python train.py --num_hidden_layers=12 --hidden_size=256 --num_attention_heads=4 --num_key_value_heads=4 --head_dim=64 --intermediate_size=1024 --vocab_size=15185 --hidden_act="tanh_gelu" --norm="layernorm" --norm_place="pre" --norm_eps=1e-05 --positions="learned" --qk_norm=false --attn_scale=0.125 --bias="all" --tie_word_embeddings=true --parallel_block=false --init="normal" --init_std_qkv=0.0312 --init_std_o=0.00637 --init_std_up=0.0312 --init_std_down=0.00637 --optimizer="muon_variant" --learning_rate=0.01 --lr_mult_o=1.14 --beta1=0.93 --lr_head=0.0075 --max_grad_norm=1.0 --warmup_steps=200 --schedule="wsd" --decay_fraction=0.899 --decay_shape="linear" --final_lr_fraction=0.0 --batch_tokens=[65536, 131072, 196608] --max_seq_len=256 --doc_mask=false --train_tokens=738000000 --max_steps=6354 --dataset="wikipedia_en"
MLP neurons of a small language model. Each row is named by its layer, matrix (up: input weights) and neuron, and shows model dimensions 128-255. Each number is 128 + 32 x the weight over its row's rms, rounded and kept within 0 to 255. Numbers have three digits each.
A block is one neuron, or neurons of one layer that tend to fire together. After each block is what it responds to, as a language model described it from the Wikipedia text at the highest values.

L9.up15:134132150083124111100131109081113165159202130183205133090131054139146118238062149157154133202172105094116142160135100137114070126102166118067166160167142101116107138146115153134128170142145130089156114090119102184170081131080116099170081054108142103178134157116161104152089109111112150108153108101143149152151188122089165164109076178156148087121100127162134094130106161098087136143074
L9.up244:131105111114117123162085110087138178130160153136078174121199170127173130152128120188109099104121115099138126121179107170096088015117172151117126141088176147165108154143139142158136131137165102134111129141103145174152070118109122058162111105180126150105156141129106059117091129106138135091129111108122125172083153085176138124064084193091154137112139171166145112076074109108096192195106
L9.up556:124097129120121113133161133139150117145198123123119133127073104149142107133097101184156084169085129082120059182120106119141117148140171060132137181130098098112128158053119122121080119139174121130135108114115135175079068147112119141122068069116178161060149141168148101140136133125109173171108112183089127165115103163184140102085134151158204135125145108120158120141123102123093126119060
L9.up595:127081107099149075112148147126115087118156159162120144137160157142114101150092140174143128158135113066137101160113080159125139146109146142099153157159138071075090167180067121116141115113140129121182102143138113143117081121067109138185103077179158107133133142168134091127139123100099184117079136131058146072157153158098083117104154166141164121098103103142124105121105069102137172089092
L9.up649:149136088116114087088152155110087114156162144168155148099079121116103158162108135127170135113082130119130081141104080130107132121094132066118073173144170162157135133115093141129123113123163096111208103160134184127085128128142122200169073089109148122008163206130146116140138095129133104173092049135139103105142102120158058167067143145165123168133147175106114104146091093176161135115115
L9.up665:158111086110084182127129146117199122088106093173169124172096087115179182180084118193131130142149158051159107132200137134120108145111161074097079134122148160181140202107082099067134118073070127112191101120111144156106132102061158151067113109132110130093102216118105126104106128116097125143141175115111087134137137080097149170144123136129169105180107164090143149145128139128102129142078
L9.up671:118138141145128132166126086134128117161187118101177111130118150111136105209126152110109121123150119103118160156127148123136126122090121181096097103072168103135132150107105139185088124130159147152068094102137108188107114060062139073107206101129072101078082180102134167134143164040153135154096167124138180125108170066144071184163138089160136083160180148146154058117100083054123147086093
L9.up900:158114136102116085163195124118158154138147076155149182126146146173136107168075106126131088144168136111141095116134133136141084126094145124102134075096156133168143089089104181120089085105161105123120065098084148211118070127165186130164139059203119110118097127061158120150082157121129159141088138160145164096099088158135081136134110032146126126128142090143122140149138084099077155134085
First names in listings. Given names, or their completing word pieces, at the start of a person's full name in rosters, tables and lists, e.g. John, Danny, Ian.

L4.up76:079164160085113044142101074098080093151155083141105113143138187128130157080084169150128155142135138135102146085098096136135066172118078159131132146180172136067119161107130096156162135159107151151132147100147119113081105163148118119124136163176092123121193146070153161081109148124112071070098100128143086105104067139073138105131084164155112137144157134123106087154132169159113087165152
L4.up86:104126093080123122152114138130073140113101117083172119095128115096136108132078167199162147172073163105147125159059135140089172182148023160172157116134145138067177091139132118126106143158149132164119144133146097170087154067104150136142146097152092101086181142069169167164081111158106092083143110092171093115103144133068101121136109109086088142122155089141121114112116123143149091118138
L4.up89:092133151082087169143070087066067130112150082090136073146204173125131150111148145143120120140163153125117115133181128106127136114124142180089119126148190168214110178131099102111118136156137148152109114094127078123084105186147170152084141138156179100160152176138129172079148117166152158109151148166172078196107158165111086094118120142139127135076143150157138164095140127146136138138142
L4.up227:115104145093112100117134130154086151097177123155097206092184093127108149135196130111162161116121131153088136129143103116091091150120115135072139128120133138098112129145184121090077110144166120146117049089099095073145172110155116109114158115191141136133103131116155138096127135079149130113136194068145106149158119075142156194144090077053144084099175145176156096122146150057125123078136
L4.up354:086157082096108130151076124075129143109112154074129190175166116114150104117122108091174127130106182086084072087119130097101107148175091143068124130135157161135137150162133092126072147168151094145166107097056140146083098146086180105165102111152170129194108144111172182154157088194142133126127128099051186107128176131142163031097102096097147159088088114174076105142172166111134162091167
L4.up476:135120155076164150168151160092110157086161118116146141079136191126096103103197128099175127140174146119142106143149139084104135125102135145134098136108148145036152114125180101144129157102197091143118142071155094136124141097086163064140117082169090078108183087104148111166127128057139100192107191050148168105108140122183122103119100134103136113187102108200132164119146167135111137139136
L4.up779:190099153114100142122147133152108145072142184104150169155140128117145049131114136110130096126129172094108114144118122160160108101133110195172120111172098139077154100064107144148137150146092110155134126082049143159125116073132122135079168093091161138157140182122127126143131144165100078114132171094154184135136122097105117091042122132138139129160158112111135182149117097194139152074135
L4.up850:082140124147158118173135116131169150099110132148100141083169105133128153130155129122087184122059131125108131177158108118108112152111109120107068100169193162124109115157126068144158179177139110169156109145104157094152064111129138081202185125102128103178102089159111159123155154159109132142097124130085076120152204074079091087132117110157115137129100073140138188103105124095112135115127
Line breaks after headings. Line breaks right after a Wikipedia section heading (==History==, ===Robert Morris===), and at paragraph ends or before lists; sometimes opening quote marks.

L3.up658:149156172100109091124152100103096086142158160115167094113124132131136140186106109138131122099131120090163149165135148078085152123147102183112122198094143094165125127171110192135121112150156115129087101141080106131110065189152129100097119057063121102133126164101142087126182158168132183127058145056086150081166112092147076178089099096143099061151151156146147150136163102097152139165123
First names in full names. First names or first word-pieces that open a person's full name, often after a table pipe or a period, such as George, Simon, Rich(ard).

L9.up1:172149119133137100174137136073147159166103157085121207109150131181113146132122142130163061114097110075154151215114099089186136085158149120149124128137171129110175131161121112080173113119172149110137141117163046128194138099145194112112154123152137150205153108112105149157109099114156099133121131088189164125137134108181137068089147136187138079143098150180123103137144144123161116045041
L9.up149:100172100123197138141101110129101160035191110108138078130115094160113223109117124127157186119135190102146105108092171166091082113173115148116144194061085138142136132124118083175098099131149106071145137120122129170118158119150140124137095050151143094115140161070115159127172139133149119100116065085160179122099117114139179125141130137122117161121115169064128128200136114061187121119051
L9.up176:138129119159121123176169106150115080145180137116100173120201107142162149103125153095145152130153136102114102186114114163156137117118150195158084087092171099136121097229072106128132165183110133133145123088120156124104053084136129162129171123166123156161116140086157112159156158093080158148117140112124120181108109104145151060128107081154219101142109141140131118121161102175124156052164
L9.up296:149148130163136067124115161159165175177159151126162158142123114179152122151077084079098110137113160045146095138142090116141119117080144141107138144153160144168146164222199127119109136154143150095102126130141092123137096094096117105149151083150135129077125214133174166142116146139115077121130110101155121118002122135122139114076100167157153119134110163201135097159050122088131097114150
L9.up417:162101190110114113178109184084145095139166074160084177127162197135149149186141132135106056112072170096052152161130115131141128123092132154102153081128118156059136150105109077133147106149192128121094128118183186106128138113110134144169077153149148102169113140125179111102122133158102144149141127163111140089091136149136164067094093129126149077132151128155146147092137151155142160135118
L9.up646:081149083142103073153078102162166108064108119161101194126142116096144193114116128175103077123054133116113153158119135148149143177102149121099136137123151105118129145103152062115176144081132129098144168162101129135123144162128103151127129202102123172108158172089122039137175089135124161097154180210151103065115194136148085091152132127091138178170119129119101089159140099134162202138161
L9.up726:160142064138092115154091145130106080169160152179129159088176106168122168091110049107160170112125131105092136152102132106129105066083101153132079101101138099152153148114102115157135147116192130098138172091119174093116141070125098089089121065144154165143176176101079161200127145077092059174187161146138108106075131114196135111128111133117089118182086165138127137170139113131192148103167
L9.up839:120146107087139113115178121143116154170081110147157110123188157111152109115139107153201119066175111073120164127074099167190115072114149232091132144139097182146170161129198143153109167188209122106114127124130154115157129115120137100155137157113121158127120112068117162212174085072161050184115135097120139078039106106170091109095094115068107126197121123121114127092126156119130157120172
Item-start boundaries. Line breaks and opening quote marks just before a new item begins: a new table row, match result, section paragraph or quoted title, e.g. after "| 1984 |" or ', "'.

L4.up187:159149155138083133117127159106119180200156068081139075060143082116184112123090131122167106140069087180125159085066138101144160136166147133120154142118176093054159160118116117138105149127080164108130113169086107158150137185128152100140144126094106152092142128142122137078165154137150133148123132126074133105113154060157068150127080109111094121120158085185061147111146131042102132118149
L4.up351:112143125122063094140125106075076113153153053121118164109111167148125106101154185105092163153091093113144099114071082113116207153094161129079153154173149131149132137180142072114078180136099103164159177117077127130163106112168158121118130179134119153156130172141152162127164162129140144150130097100102124111175126139144179116096086066131157131145151141059134136109117108075124132140086
L4.up393:093176111047193077143100113094119118178110201067172106143101127095107120120153104101102125076135164173193129154125065106153236156114125163177112111138120133139106126092115092137135110140125154194173147105123168127061069167134087116124074122114083106143110105114154111119159178136097083123131137128133116122177073133173110117131144146151146121133105113147123191145153074122136087171134
L4.up522:094193148117112143116080118119206155102118130103177124122146115142150111144080131129127102146136123127157105165120145159096152157156082154114108120141104156113136098110112117191146100120099130161128168153088123132084120131098118114069094126163154114108118070120149097075141200124116038163186136110068142137152128098191153159145091102145124066074091091184118182146080108126128137108188
L4.up602:126151160139195094022172121088066117149120114095103075093145097119130121095160121087153107054117112093163156110136116134160165087171108144155166147100125151122188101195155101140132109170164118166081109168063168105094112141131133166160167121146164150115121123174165154109163136178145112112154177117141139123119073127079120158082099151130108124118154134133133148133095129143150120109093
L4.up630:178125141175119187131153138142127116096144145086084136135121123177126162142119160126131074122120071193121119167125150080163139108117108126194096184131065122129142152083072191180181079116147059132112095097108155170144145126160161087124126111087151127097132114157165078149124115098098072157116126187144120114154145208154138135148165109095091070134110136149110169150146065091181131078121
L4.up859:120127161111174125144157148138133042090112115123134099133096134154122075109140076123113131087151132193166134105058174109124148120132078215159062091084155124102118181140169150196203128072149080174071167144110174118134160144143149051150104148132162100106132129187098128133101107128119104168164137122126101102063131112074113119152071159089086088135141135101127106143113148124088122078159
L4.up1002:072144105144141157147183103123076126110117147099121130108077166092188143070133129149147099083146107120134114119093132158141158107142103165089114106139098160151053069155125149164135139118153101113138115141112141089128069164155113112105147076151186124090169195159115167102150087103176124151163162144140094123132073084100145166104075059189125080137151116174169123114128219121105116075091
Decimal point in numbers. Separators within or right after multi-digit numbers in data tables, mostly decimal points, as in 93.6, 24.4 (−11.9), 46.26 m, 165.21 g/mol; also score dashes like 5–8, cell bars, and thousands commas like 3,971.

L3.up603:136177125092096098117144108115121119076078140151123147117091131086131074086103121107138096140153121112198113149135126137123164170105129164152137058122119096166109142150129156051125114176094165040131121132079142219122096171160085091113105119074083157139088169118132233146127138104151154121108120163122052154150148068126105109067085088099065119183106162183121150145111105116127119190124
Slot before a number. Tokens right before an expected figure, chiefly "population of" in census lines, thousands commas (13,000), line starts in scorer lists, also word-piece fragments.

L9.up119:114169100114147149091175153089168102115086089121090119072114132152122132079092069152180166131150133119172106130139099099191120084134124138127173094081130129115148104156131155149126147115170104172134146133075087143114105101134127093106130178119122126154111097131193124104125156079089169166065096162113142160137108132133112137123180129076124084122130120109106104167139054119149153101117
L9.up153:103171112124141123153117095140122115155166116122107178092128152070143151129112185089084168096147135072143132112107104130120125076135162116054130115146153100123122086101133126128114107138200116106121128175117191149160179114156130121149140132102139133084092082200156091068123212140161119150122135135121172155143140154183166110114098205144150070145146133154070135188155156123176102092137
L9.up304:112154143109194102107167090094103141079079100191091098145145061191152173052166148127177098124148128144136107118119094124095136117076155142148117130072118121199135158137136131177091120160114183115118167125090079129109130132151133128147154139137101120120076159144155094138154071131122199150066113175162118130121118127084163147112113125084133117184113126125115106168133062105100104132205
L9.up326:000127157131112153144120135092124124083117090148092161122110211178172161110112158115115139124118145106115126117138108143067115093134187125145138119090149095103133142153135163090167107141160174146094125118107162118131190178120077168129177178102115068126054065143134099138116217134093113145109096103037108193111121106150139190153145152133156106114090133149097115197144130092130126174135
L9.up380:114121112132200113101147104097133132108169119132099166111139094117147132176086127140092122119116141113194132091117066084138112129135135133105151174121113120131122136106129134189146116164206096163144117169132204172139192099157130123150143077155112106081112135137190088125125190101129127156080142113094158154151166108145094186136119118130182146132079095180115104205160080084103111130100
L9.up389:104161176184140124133111124114130122115129122094162113141176134090116104084095107128178160090080094101169172160102115138120133095097140107117131127112081130088146120134147152139138198107085125081111089136137144147155100182189146081182175145150110120082101113169141109156150178135070144119153064091058166172169107108102137135122195113124139138179096129142128070149188105081170114106102
L9.up667:134144105093174144068121166057142131135058133173094125093168097112170160090127126126138077110126093113128111176139128150124113063127127154095145120128104086171147174118097124154128069116146128120093170158080143149062131092122144159123182083174128084125131119125186051078131151147079115146148108119199088113094108158096097098178176185089247112154163143165123111157108076053090159132109
L9.up1021:114170085089121113111119184104081161126154141113140080121127150121156131128103161084149125104077115115130120155048143149115076159136103134184174129102134093161146149107130131086139098140177170078091124131144201129119122152151148106146195084092116088153143076135164088148113185071225141107093103117136172100149210096109161164128110106082157159098136137130137137193121083086139142114133
Thousands-separator comma. The comma inside large numbers in tables (vote counts, populations, as in 6,028 and 41,281), plus the first digit of years after "in" or a month, as in 2019.

L3.up23:118209154092113129207130086123147105111094092121093142121146129053159135158161130129141131097099136103110125133147037137105079121120112114112055137121157177173140169096138115191150150122098199204142092108119131125104111187171166097157116169127127116142173105109196134147144135151165192113106135093130126063086135178100162169098118152147173206143111101115129093124091063166165117185144
Table row boundaries. Fires on line breaks ending table header rows and cells/digits within wiki tables, e.g. after "| Goals |", stats cells like "1", and before colon-introduced lists.

L4.up99:100133094157121178079130140093127057124120066125108127127103116133139162151143141123053130092113185225086088128119156165118141184112139157163108122074151158092071119145092126159087139129185108187147130140111137126179136147116168153120144123113130160102096153131140094169113136126172123133129114144085140091117114124129093165100135109127122110106096100157125074113116147115198126139129
L4.up106:178094158104077155110125096110126125124113155170106097143199124072138127112146066179165106095181160076123167160144125148163163138137159076167099161177149132162143155079076097072063088134151133211190109115138121139164128094109120090099063124130152125065075157148178175190114118189140113138111114144129116103194095097148124123135125182153146115148120147174121117033097100092105077157068
L4.up124:130173056152140092158117124111108083165203128162173104133071166126078123133155142056129056103123117203119101080118131187125085151165121105085112127179132119099093136139080115087093119090160185120145140100128113104136082125219173162114103086149124041119132090166164134100156123084064146128133090162107131151119174099093117093088107168130161142135159092121165101130135124155126127104113
L4.up139:180144093076129179140108166066150146171128118098145159104132134084141100167111091104132117147185171119136104195111135164160084130123093098124169179166145134105079144122170125092133156140139126131184133121066051123136170110150147131066138099106185120108077098147117105156154104178099129106089148128141215190175116165112132120067080121116121082114170101138070171108089108106106114084129
L4.up202:183080068122112142119140166066121096139204151130147118171170107130159128166064156181147114140168125088096135153129127129156087151138119121091113161144107139125064120128081136122099117117127223128154098124061094084137098115113159157120114050099162143141123167168159103177158158100076103147072151143073155166144154172132096117042126108157172127122198127129132119102102111114105092121094
L4.up491:163088068092096115093151149080126084107181096133122072137113130110147141138106141114135113111155110116147135157134085122102145110109132155109131187106124167174140163097135110142151053161121155138151090154091132104095144096153137155104160107136120109128145146112143055141148084151171156150120184146152111123171149153174052126156124182165139115089184145190167155107106104092107096189139
L4.up749:131162109149123122118164114071165132110154139115197110157128153048125125128128163105119095094113175152106089107155157132180147096168114130115132204082132105096110139164114163149129142138108128156195169164099111103134124146143149091147090145087155160186106129192139116170168118062127084197080165154140119110161105162109056085072143095135142089154152098130126107134166101087126082155085
L4.up866:147091146097103127146240148127170133120162104077125144183129095119161136114140154174050125085135099159079089155151132143162171135147099152146152124098079088136038153081113089105113088090143155155120097105117167114140103097138163128174095124083068131177109125143153143156091107105122169136117099143119153130140108143150147073090123096123088163137103074142127077161108093107111073102143
Personal name pieces. Tokens that finish or make up a person's given name (and sometimes surname) in bios, sports tables and plot summaries, e.g. Tyler, Alex, Marcelo.